From a checkpoint of a small transformer trained on Wikipedia: rotary positions.
MLP neurons of a small language model. Each row is named by its layer, matrix (gate and up: input weights) and neuron, and shows model dimensions 160-255. Each number is 128 + 32 x the weight over its row's rms, rounded and kept within 0 to 255. A neuron's up and down rows have the sign that makes its largest values positive.
After each neuron's rows, "fires in" lists the words (lower case) most often at its 100 highest values on Wikipedia text that the model never trained on. A number after a token or word is its count.

L7.gate193 [125 150 127 110 118 145 121 139  89 135 146  69 194 147 117 107 146 152  93 169 177 202 123 159 131 126 121 134 124 119 157 122  57  95 109 123 190 133 156 130 142 128 126 119 150 144  39 114 119 137  97 103  80 150  86  60 101 147 113 133 104 100 167 136 179 108 195 100  66 111  94 118 115  99  92 103 159  87 178  92 130 152 108 146 152 179 109  72 137 116 130  80 141 142  77 107]
L7.up193 [171 119 128 119 146 144 160 137 154  75 113 122 132 171 113 113 108  93  94 133  76  88 164 116 114 118 157 175  97 107  73 137 165 140 145  90 116 107 224 108 155 108 100 153 156  91 133 144  98 109 165 133 125 119 174  96  95  92 155 138  96 143 120  82  94 117 152 144 139 167  97 184  97  81 123 138 116  95 138 125 121 124 103 121  90 108 167 131 123  90  94 176 136 157 118 101]
fires in: "as" 59, "of" 6, "become" 6, "into" 4, "him" 4

L7.gate6 [134 110 106  71 118 177 121  50 130 147  91 144 139 132 141 139  99 126 139 133  93 125 127 167  94 133 154 100 117 158 135 117 196 122 106 139 113 109 189 168 113 141 154 112 111 140  82 132 113  89 131  77 134 102 103 159  80 106 164 209 149 171  96 140 139 133 160  76  95  73 150 127 115 138 177 163  79 110 131 104 181 118  75 139 128 109  93 167 163 116 104 149 175 148 198 156]
L7.up6 [ 81 112 166 108 163  85 145 122 129 143 151  44 134  86 110 110 103  95 121 104 137  79  51 142 119 155 125 158  92 162 148 173 103 160 133 129 107 109 157 124  82 121 113  75 115  85 105 133  78 122  93 128 170 124 115 160 138 118  80 131 170 136 119  91 178 142 167  97 149 146 154 133 101 152  52  82 147 171 151  80  73  89 133 124 180 127 123 147 101 142  34 124 183 169 148 138]
fires in: "in" 47, "of" 14, "from" 8, "on" 6, "near" 5

L4.gate358 [111 119 127 169  93 115 108 141  98  91 135 149 122 172 129 135 150 163 170 121 126 101 147 117 124 161 155 131 117  76 117 128  60 130 185 126 158 122 136 103 101 159 111 109 140 133 114 143 190 138 141 207 127 104 168  85 205 150 116 129 145 131 124 153  93 135 110 147  94  75 179 139 117 127  91 187  85 164 124 119 131 130 135 179 148 179 171 100 158  91 118 119 199 103  94 143]
L4.up358 [106 164  92 132 130 188 131 115 134  81 135  84 170 128  93 121 161 114 110 136 119 158 118 167 160  80 135 110  75 111  77 137  54 140  94 116 104 112  96 133 111 100 102 109 129 160 131  77 156 132 130  79 141 151 130 154 139 123 101 176  69 160 158  77  90 148 154 101 134 129 188 168 116 123 113  99 130  78 133 150 116  69 123 122 140 133 143 166  28 149 168  85 136 148  17 204]
fires in: "s" 23, "general" 11, "his" 7, "her" 5, "var" 4

L7.gate265 [ 52 130 110 110 121 123 140 100 144 125 100 105 167 145 116 156 128 111 127 105 102 139  83 155  99 116 108  93 188 161 132 147  81 175 149  92 123 158 142  89 141 138 122 147 134 174  77 130 126 104 135 121 159 116 126  91 127 123  89 111 140 154 115 107 196 102  57 133  81 151  87 118 123  89 105 108 133 172 142  98  87 120 177 110  79 196 106 114 150 158 141 104 150  90 140 135]
L7.up265 [127 155 165 114 148 116 200  85 159 147 128 151 194 111 122 150 112  94 168 133 171 152 105 176 176 175 130 148 141 125 120 146  80 167 194 137 128 148  90 121 115 111 147 123  78 106 166 123 137 127 106 132 165 116 123  75 185  71 156  78 171 141 153 118 139 141 110 142 100 118 105 132 117 121 166 120  88 162 108  78 102 112 168 129  90 110 141  83 146 118  97  78 150 118 186 108]
fires in: "has" 36, "have" 18, "not" 6

L7.gate235 [143  98  87 133 163 155 172 106 132 109  72 169 177  86  75 104 149 164 136  88  73 111 165 142  96 139 135 113 169 158 130 132  84 137 139 120 199 135 187  97 128 149 174 121 149  95  56 130 133  57 127  93 122 179 193  94 133 158 151 155 168 216 117 103  71 138 114 142 120  90  88 125 205 120 142 192 149  72 127 115  98 101  76 137 117 138  93 116 109  91 129 152 142 132 152  85]
L7.up235 [ 62 154 116 136  82 151 134 115 129  66 150 114  46  76 160 133 145 174 129  91 167 182 123 113 156  73 142  84 109 151  67 132 170 125 154 161 161 113 182 174 127 143 112 124 182  80 108 105 189  97 154  82 177 194 105 161 202 111 143 150 130 121 113 110 111  98 163 186 113 177 131 169 120 154 133  99 116 154 138 137 128 166 113 129  92 120  83 116 172 151 108 128 125  92  73 101]
fires in: "to" 38, "best" 7, "from" 4, "years" 4

L7.gate82 [109  48 101 143 129 185 113 125 118 111  80  99 147  50  94  56 105 126 149 122 128  59 130 144 162 120 116  99 154 129 129  98 171 169 173 120 129  74 186 100 105  78 124 101 127  62 118 179  77 103 164 140  76 112 179 106 108  98 155 146  92 136 150 148 219 124  95 125 119 148 123 105 127 139 105 130 159 148 130 156 137 125 103 150 103 117 136 118 153 148 140 168  99 130 171 102]
L7.up82 [129 139  85  81 107  90 171 105 176  77 121 130  66 174 128 155 126 152 155 124 133 118 115 130 117 138 106 132 144 170 119 144 121 127 117 231  89 169  96 114 108 102 111  93  63 119 132 195 102 143 109 122 151 196 126 148  99 174  65 141 111  64 114 119  81 181  93 118 123 156 154 146 148 105 136 120 116 120 143 121 200  64 123 149 136 116 134 109 142 119 101 113 131 101 138 135]
fires in: "university" 19, "the" 14, "at" 12, "school" 9, "college" 5, "city" 4

L6.gate233 [225  97 121 121  97 185 151  71 117  81 173  90 139 207  85 119 122 120 156 149 184 126 140 201 121 123  47 165 103 141 120 162 138 176 157 136 178 150 131 158 168 150 117 116 139 164 158 150 145  76  97 132 152 155 118 168 158 129 151  75 151 140 139 140 142  79 158 131  90 147 116 175 105 148 104 156 153 116 113 120 149 106 137 153 200  76  64  98 127 138 108 134 161 131 133  31]
L6.up233 [183 111 164 116 115 151  81  68 111 138 139 131 147 135 119 112 171 129  41 140 118 155 120 158 107 114 184  99  68 155 126 143  89  87  55  79 158 136 102 155 111 128  94 112 129 131  92 123 157 110 147 169 183  61 163  97 138 126 160 181  91 128 172  77 132 105 136 137 154 130 158  88 133 157 102  96 170 107 151 153 100  57 105 137 157 123 156 145  85  94 116 159 185 103 140 163]
fires in: "s" 20, "t" 11, "not" 6, "ve" 5, "never" 5, "m" 5

L7.gate83 [140 137 129  83 131 151 160 203 124  97  74 155 111 100 147 119 157 167 127  99 139 101 115  98 140 142 124  62 121 159 141 166 131 135  84 117 123 126 162 127  71 137 131 112 122 171 134  50 114 165 153 158 138 135 107 134 148 180 162 134 103 149 140 109  25 124  80 126 150 126  99 118 177 123 132 122 114 150 193 141 114 138 151  89  25 212 136 220 158 133 114 135 112  70 133 128]
L7.up83 [162 122 127 105 141 147 159 187 119 138 170 115  42 121 130 160  97 103 143 139 158  96 137  94 137 142 109 100 132 160 171 161 161 134 105 118 126 105 129  93 109 119 148 115 159 161  88 161  90 120 188 112 148 213 204 169  97 143 102 127 188  97 110 116 139 112 133 166 122  83 155 121 125 151 124 155  99 132  90 152 124  84 112 122 176 104 147  66 119 137 119 155 170 138 164 191]
fires in: "during" 19, "of" 12, "after" 11, "following" 10, "when" 7, "from" 5

L7.gate284 [112 154  84 128  96  82 160  65 106  59 125 145  72 147  77  80 109  84 135 183  65  87 151 150  79 103 115  92 174 145  90 109 111 142 182 157 128 145 135 116  81 167 109 179 126 137 106  85  91 134 149 149  79 121 146 178 152 149 187 195 119 140 128 103 131 112 114  48 116 191 110 115 107 117  73 116 112 105  97 175 137 120 193 126 151 118 130 145  93 130 110 113 110 120 117 182]
L7.up284 [204  84  90  86 136 180 135 123 154 111  87 115 137 116 127 174  88  87 164  91 125 188  69 169 121 113 127 131 142 174 148 163  82 103 177  56 177 128  94 133 179 120 128 107 111 114  75 149 104 133 140 133 162  81 124 130 156 110 149 119 174 166 108 134 198 153 150 106 153 107 110 136 111 155 130 113 101 233  63 134 137 131 183 106 165 169 195 136 119  86 160 122 160 109 170  75]
fires in: "had" 46, "have" 16, "has" 15, "made" 6, "also" 6, "having" 4

L7.gate145 [173  81 146 108 147 148 146 120 130 105  72 112 150 136 118 188 103 132  82  44 114  74 177  91 100 162 148 153 203 185 135 192 144 126 145 155 200  69 101 107 123  98 116 146 155 155  88 125 153  86 114 132  61 165 133 159 129  93  95 169 147 181 119 116 102 109 134  84 165 173  65 112 156 114 174 171 134  82 151 148  78  95 159 175 128 148 115 101  83 158 144 126 119 107 163 107]
L7.up145 [119 125 121  96  86 140 154 138 128  88  90 140  76  60 108 115 128  46 118 157 142 142 150 127 135 129 106  61 149  92 128 137  82 106  88 120 138  98 102 171 200 145 110 129 165 119 121  72  98 167 106  63 130 142  63 128 132 178 106 100 140 118 107 100 141  87 116  61  90 185 133 139 169 170 128 122  80 132 161  84 132 135  93 119 150 160 110 157 117  96 138 146  91  96 129 145]
fires in: "to" 44, "of" 10, "had" 7, "for" 5, "after" 4

L5.gate52 [ 89 117 122 182 177 136 127 145 155 128  76 123 195 127  96 164 125 113 187 132 134 126 178  74 148 137  61  99 178 162 186 125 137 114 135 118 118 173 112 163  55  89 129 102 135  88  99 137 119 102 167 140  85 112 103 117 103 105 131 150 131 121  96 121 184 182 175 146 131 186 126 192 132 102 112 186 142 111 120  74 170 131 168 159  88 104  76 141 164 117  93 102  95 135 165 117]
L5.up52 [100 130 136 148 159 171  84 110 124 124 149 174 144 183 103 131 155 129 162 166 124 132 115 101 126  90 126 139 214 128 180 101 152 121 147  95 196 161 144 174 113 122 149 116 107 180  31 122 132 134 137 132  79 141 103 119 190  92 166 125 142 141 121 131 184 121  42 114 142 156 146 143 105 140 122 133  81  78 140 159 163 117 144 135 129 122 101  78 116  58 170 134 133 168 219  85]
fires in: "police" 20, "government" 11, "university" 10, "college" 8, "school" 5, "authorities" 4

L7.gate341 [ 88  98 161 117 120 111 166 128 130 100  85  81 182 130  93  93 112 117 144 153 118 120 157 207  91 145 157 157 128 111 124 102 116  77 105 111 154  99 164 135 127 153 115 140 107  97  50 127 122  85  95 130 148 168 184  73 104 175 137 184 118 168 171 159 154  88 135 126  88 131 111 135 142 110 100  96 160 127  87 139  79 155 149 160 189 179  56 197 125  69 119 112 123 157 171  95]
L7.up341 [ 98  66 114 153 124  77  55 106 132 166 136 100 105 175  92  79  84 123 114 106 137 109 107 143  89 105 122 149 135 103 201 109 110 131 129 133 114 153 119 141 129 162 121 158 115 112 130 111 125  92 169 163 133 127 140 159  68 135 158 155  98  64 110 164 125  78 104 117 162  59 198 141  75 114 145 139 163  76  83 164 118  97 131  86 144 212 133 179 142  85 109 148 123  54 150 138]
fires in: "not" 12, "s" 12, "as" 11, "more" 8, "be" 8

L7.gate286 [158 176  89 152 191 161 145 158  95 166 110 192 121 130 124 195 129 170 164  63 116 172 143 124 159 141 122 119 104 134  94  93 165 171  80  94 145  97 185 117 174 132 108  67 186 118 157  97 138 106 130 164 135 190 129  61 158 138 158 159 193 182 106 127 104 144 113 130 179 108 158 112 140 123 180 170 107 121 103 122  87  87 163 160  76 122  99 167 147 132 140 155 125 142 145 119]
L7.up286 [123 119 150  65 155 118 129 138 140 118 195  98 169  99 149  78 106 125  65 124  95 149 127 141 154 119 200 162 110 125 171 167 103 103 126  95 193 122 121 149 190  78 104  86 184 148 115 177 140 129 144 128  59  57 146 146 136 118 169  68 156 134 108  99 158 118 142 136 105 108  80 169 139 186 142 138 197 174 125 145 121 137  53  86 117 151 155  99 156 134 135 118 152 109  90 116]
fires in: "to" 24, "of" 11, "at" 10, "from" 9, "near" 6

L4.gate133 [ 40 141 135 138 106 108 194 159 101  96 169  67 155 181  87  66 103 150  84 106  98  80 128 153 113 115 143  88 106 164 179 158 139 105 114 169 122 120 123  95 118 184 111 136 148 117  85  70 161 109  59 162  78 151 100 166  97 152 172 106 129 124 111  97  55 180 176 154  89 126 180 121 132 169  98 108  68 133 169 160 174 152 174 115 107 161  94  97 124 154 148 158 116 130 120 173]
L4.up133 [158 155 168 160 108 102 116  87 120 138  98 126  82 113  69  90 157 180 141 166 105 143 194 103 112 168 135 120 131 143 174 125 129 121 213  92 177  89 152 147 117 162  94 121 172 120  43 117 167 126  70 175 157 130 164  68 162 150 137 117 161 181  99 135 103 106 113 105 151 171 124 193  78 142 137 111  79  76 180 103 218 115  92 167 133 106 130 144 128 115 131 132 154  92  70 131]
fires in: "best" 17, "chief" 9, "main" 9, "principal" 6, "beijing" 6, "notable" 5

L7.gate15 [149  65 133 136 123  80 116  79 115 142 191 120 177  79  88 144 111 235 135 179 142  72 129 163 144 133  74 151 112  86 114 126 137 119 100 133 191 206 116 152 161 131 112 148 104 166 113 129 170 134 166 156  98 126  94 125 106 191  82 147 166  96 157 157 132 161 158 104 120 124  70 143 131 117 112 162 124  58 135 124 132 117 127 128 153  78 120 115 155 143  91 110 158 201 132 145]
L7.up15 [158 137  97 133 103 173 101 144  87 156  85  94 128  64 127 198 119 133 116 107 134 111 160 164 127 136 145 157 101 109 123 138 106 131 125 163 169  96 172  69 150 168 117 113 138 174 133  19 128 139 181 127 160 164 144 113 128 135 137 201  93 144 117 178  67 150  86 192 144 113 140 120 148 141 172  95  88 119 150 105 112 146 119  65 143 121  97 167 143  88 136 165  65 119 125 146]
fires in: "of" 66, "as" 10, "to" 4